Weights of a small transformer language model: biases.
MLP neurons of a small language model. Each row is named by its layer, matrix (down: output weights) and neuron, and shows model dimensions 512-575. Each number is 50 + 12 x the weight over its row's rms, rounded and kept within 0 to 99.
After each neuron's rows, "fires before" lists the tokens most often just after its 100 highest values on Wikipedia text that the model never trained on.

L4.down1095:48 34 46 40 65 54 47 45 46 70 35 50 53 44 44 53 45 55 42 46 59 57 63 26 56 77 69 60 39 48 40 61 56 64 55 51 28 69 64 44 42 40 51 59 60 62 25 66 35 65 56 40 60 63 48 28 46 45 58 60 62 59 68 39
fires before: "as ", "to ", "by ", "in ", "and ", "for "

L4.down833:45 43 27 44 41 54 50 71 54 66 56 48 35 43 55 59 53 43 51 40 51 45 61 28 38 44 52 55 33 59 58 49 45 70 61 55 58 52 40 57 52 45 38 59 32 65 53 47 42 76 51 69 60 45 29 57 50 62 53 41 47 42 29 49
fires before: "\n", "\n\n", " "

L4.down1424:56 59 42 52 61 23 56 57 55 59 49 46 58 82 64 66 57 63 39 64 54 56 47 43 39 52 71 41 48 44 56 45 45 45 86 36 72 47 66 46 68 62 54 40 49 72 43 49 53 38 45 51 53 57 36 73 49 31 48 37 49 43 53 68
fires before: "of ", "′", "to ", "and "

L4.down2752:25 59 38 63 42 58 53 72 29 39 42 57 41 30 56 49 65 40 50 37 63 42 22 43 50 49 61 58 71 52 34 44 52 66 59 50 70 27 51 43 66 51 60 47 63 44 35 54 66 38 55 51 32 41 42 48 55 47 55 60 51 34 56 70
fires before: "| ", "Roch"

L4.down1750:52 48 50 45 49 54 40 48 26 57 74 34 52 51 64 49 40 36 45 57 50 54 54 41 41 58 63 44 26 54 47 51 49 46 37 43 73 51 49 39 46 43 52 50 42 60 34 50 67 62 49 65 44 60 40 65 55 53 42 45 48 52 40 43
fires before: "| ", "The ", "He ", "==", "In "

L4.down1665:53 29 51 40 54 60 80 63 47 40 40 28 49 57 48 52 51 51 66 79 41 44 57 52 27 54 25 44 46 56 43 51 58 40 41 52 45 60 43 46 29 57 44 66 42 47 38 52 44 60 30 35 54 51 45 44 55 25 65 50 45 29 54 52
fires before: "\n", "\n\n"

L4.down2266:45 58 52 53 38 26 28 46 63 54 46 71 62 62 36 58 65 72 37 38 51 69 69 45 34 50 69 58 64 67 49 55 65 69 44 48 59 77 62 55 53 66 56 41 69 40 53 73 40 48 47 47 50 52 64 55 44 55 52 45 37 41 54 33
fires before: ", ", ". ", "\" ", "."

L4.down896:52 30 46 70 55 52 62 50 45 35 70 56 35 44 23 29 32 44 45 46 60 47 45 39 54 53 48 83 53 49 59 66 71 54 44 54 49 47 82 44 65 44 46 48 47 78 65 29 27 49 64 52 55 53 58 30 41 29 64 54 56 46 40 33
fires before: " ", "\n", "Goals ", "Votes "

L4.down1142:76 48 27 71 43 37 68 47 69 18 42 53 39 48 48 53 47 30 55 33 71 37 28 37 64 43 68 34 37 48 60 52 50 35 59 56 37 65 33 32 34 46 69 46 37 62 57 58 51 28 51 47 53 48 45 47 60 57 57 65 64 52 53 60
fires before: "| ", "200", "the "

L4.down2980:63 44 57 51 35 35 49 63 51 43 52 58 59 82 37 41 74 38 41 39 49 46 51 71 64 42 63 74 34 51 47 40 43 62 58 38 47 79 61 64 53 45 72 60 70 32 59 43 67 64 57 62 52 44 55 54 50 63 55 35 45 41 33 50
fires before: "\n", "(", "|", "| "

L4.down1752:23 38 66 46 69 48 48 50 63 39 55 26 42 61 31 42 41 44 57 65 37 79 46 59 56 68 56 47 25 37 51 61 82 62 73 41 67 60 52 59 62 51 46 50 38 33 37 64 65 45 40 65 32 59 35 42 56 53 57 57 52 48 56 38
fires before: ", ", ". ", ".", "\n", ") "

L4.down2276:50 61 61 47 45 40 44 47 62 42 57 59 42 73 64 57 23 50 49 60 59 35 63 41 60 54 64 33 39 65 31 47 65 56 43 19 38 51 40 62 54 38 70 70 55 60 59 42 52 57 52 53 46 61 52 39 45 51 55 49 52 41 43 55
fires before: "| ", "- ", "He ", "The ", "In "

L4.down2097:54 38 53 53 68 43 51 53 63 75 57 34 57 46 39 62 59 40 70 44 57 42 36 49 50 48 50 65 45 50 49 60 48 43 45 49 57 64 63 56 39 42 23 45 53 33 48 30 55 43 50 67 52 75 43 50 54 52 32 49 45 56 56 48
fires before: "\n", "(", "and ", "|"

L4.down841:47 34 76 57 57 41 45 51 46 62 32 34 48 55 59 23 61 66 60 61 45 41 33 47 51 50 59 65 44 66 52 34 62 53 40 51 38 53 57 63 39 41 77 78 42 44 57 30 50 54 68 55 67 46 50 61 41 46 60 72 62 45 37 54
fires before: "\n", "\n\n"

L4.down987:57 30 55 52 53 45 59 54 69 20 65 47 53 55 50 43 50 75 34 62 50 49 54 58 52 44 42 38 42 67 47 26 56 47 37 56 61 66 66 79 36 49 25 44 59 57 63 66 53 42 50 47 58 48 49 38 17 54 53 59 55 50 40 71
fires before: ": ", "\n", "| ", "==", "re "

L4.down1445:39 30 56 35 54 38 59 55 33 50 66 42 61 56 54 63 53 61 51 33 44 47 43 30 48 46 38 47 58 58 49 58 48 54 51 40 68 65 52 50 30 62 73 61 38 44 67 58 35 54 46 56 29 17 50 52 63 53 60 46 35 60 34 56
fires before: "(", "Goals ", "0 ", "-"

L4.down2698:48 57 27 67 61 65 31 58 32 72 49 65 43 50 47 57 42 44 54 58 63 57 46 46 57 43 48 32 32 62 37 37 61 58 24 51 33 69 41 41 37 51 55 56 57 38 44 57 69 52 56 42 14 47 65 42 33 46 43 66 72 42 41 56
fires before: "\n", "| ", " ", "\n\n"

L4.down475:61 69 63 49 45 65 36 47 41 27 57 39 51 58 53 34 15 60 43 40 45 56 50 48 46 36 45 66 68 39 42 57 77 55 53 59 73 42 77 49 30 27 58 57 47 31 46 42 49 24 37 52 29 60 44 58 54 60 42 48 56 45 58 40
fires before: ", ", ". ", ") ", "."

L4.down874:47 36 52 57 29 61 56 37 45 16 56 37 41 67 53 44 27 64 73 67 52 32 62 53 44 26 56 58 77 59 61 50 46 40 42 51 36 53 78 49 48 48 49 47 34 50 49 56 50 52 53 40 65 63 61 44 67 42 51 47 30 58 43 47
fires before: "| ", "- ", "He ", "It ", "The "

L4.down3054:53 28 43 58 53 53 40 43 48 42 72 38 58 37 46 35 46 41 62 42 48 67 42 32 44 60 58 55 57 60 49 48 53 41 31 35 60 39 59 32 52 41 30 45 57 27 46 66 50 44 41 62 50 40 51 54 49 46 46 53 46 72 28 60
fires before: ", ", ". ", ".", ": ", "=="

L4.down2539:55 41 45 42 65 62 54 40 52 52 73 53 41 44 44 42 67 37 35 22 46 55 41 40 41 30 67 32 26 92 55 62 47 48 62 66 40 47 38 63 50 66 44 68 66 44 29 28 45 69 56 63 67 67 56 66 50 61 22 14 53 47 49 52
fires before: "| ", "ant "

L4.down2484:64 38 50 67 44 45 37 48 67 42 45 57 52 45 40 51 60 35 53 54 60 41 51 56 37 36 52 50 70 72 38 51 65 68 72 54 43 44 33 53 37 59 30 40 54 61 38 44 63 72 57 85 50 45 28 63 55 15 59 48 61 40 32 52
fires before: "\n", "t ", "\n\n", "s "

L4.down368:51 29 47 50 69 37 29 61 49 69 59 37 37 58 46 50 47 36 67 56 51 39 53 65 41 37 48 55 54 48 64 39 53 55 37 50 43 54 40 50 30 42 47 61 55 38 54 63 43 54 42 51 40 53 56 53 26 60 48 46 44 55 36 51
fires before: "s ", "t "

L4.down980:31 45 49 65 37 53 53 58 55 35 49 65 57 59 32 58 60 64 58 48 70 32 73 61 49 48 48 50 45 54 30 66 47 46 53 43 46 65 65 76 58 43 50 56 65 50 53 36 45 42 50 43 42 53 71 67 51 37 53 52 31 65 49 39
fires before: "| ", "|---|---|---|---|", "|---|---|---|---|---|", "|---|---|---|", "Division "

L4.down2695:43 70 55 46 43 45 51 55 76 50 29 59 53 57 52 40 71 25 66 62 67 75 38 40 45 71 58 67 62 72 40 43 51 49 55 21 50 49 45 29 42 40 33 51 27 54 41 58 50 54 14 59 65 56 55 44 44 41 36 51 66 52 40 42
fires before: ", ", ". ", "."

L4.down1505:68 40 67 30 77 51 57 49 63 62 59 41 62 50 33 49 55 56 35 58 66 63 67 49 51 47 65 56 56 79 59 51 67 28 24 79 38 66 55 39 36 63 57 36 27 53 40 23 45 60 37 48 41 37 43 48 61 48 34 47 40 46 53 39
fires before: "\n", "\n\n", "ib"

L4.down776:34 37 27 43 53 62 48 33 46 44 31 50 56 43 65 54 66 66 35 41 61 66 54 61 49 64 34 32 56 66 60 43 58 40 57 63 45 41 46 75 49 54 71 86 63 56 45 57 36 54 50 52 46 57 55 49 57 37 39 47 44 50 63 26
fires before: ", ", "in ", "–", ") "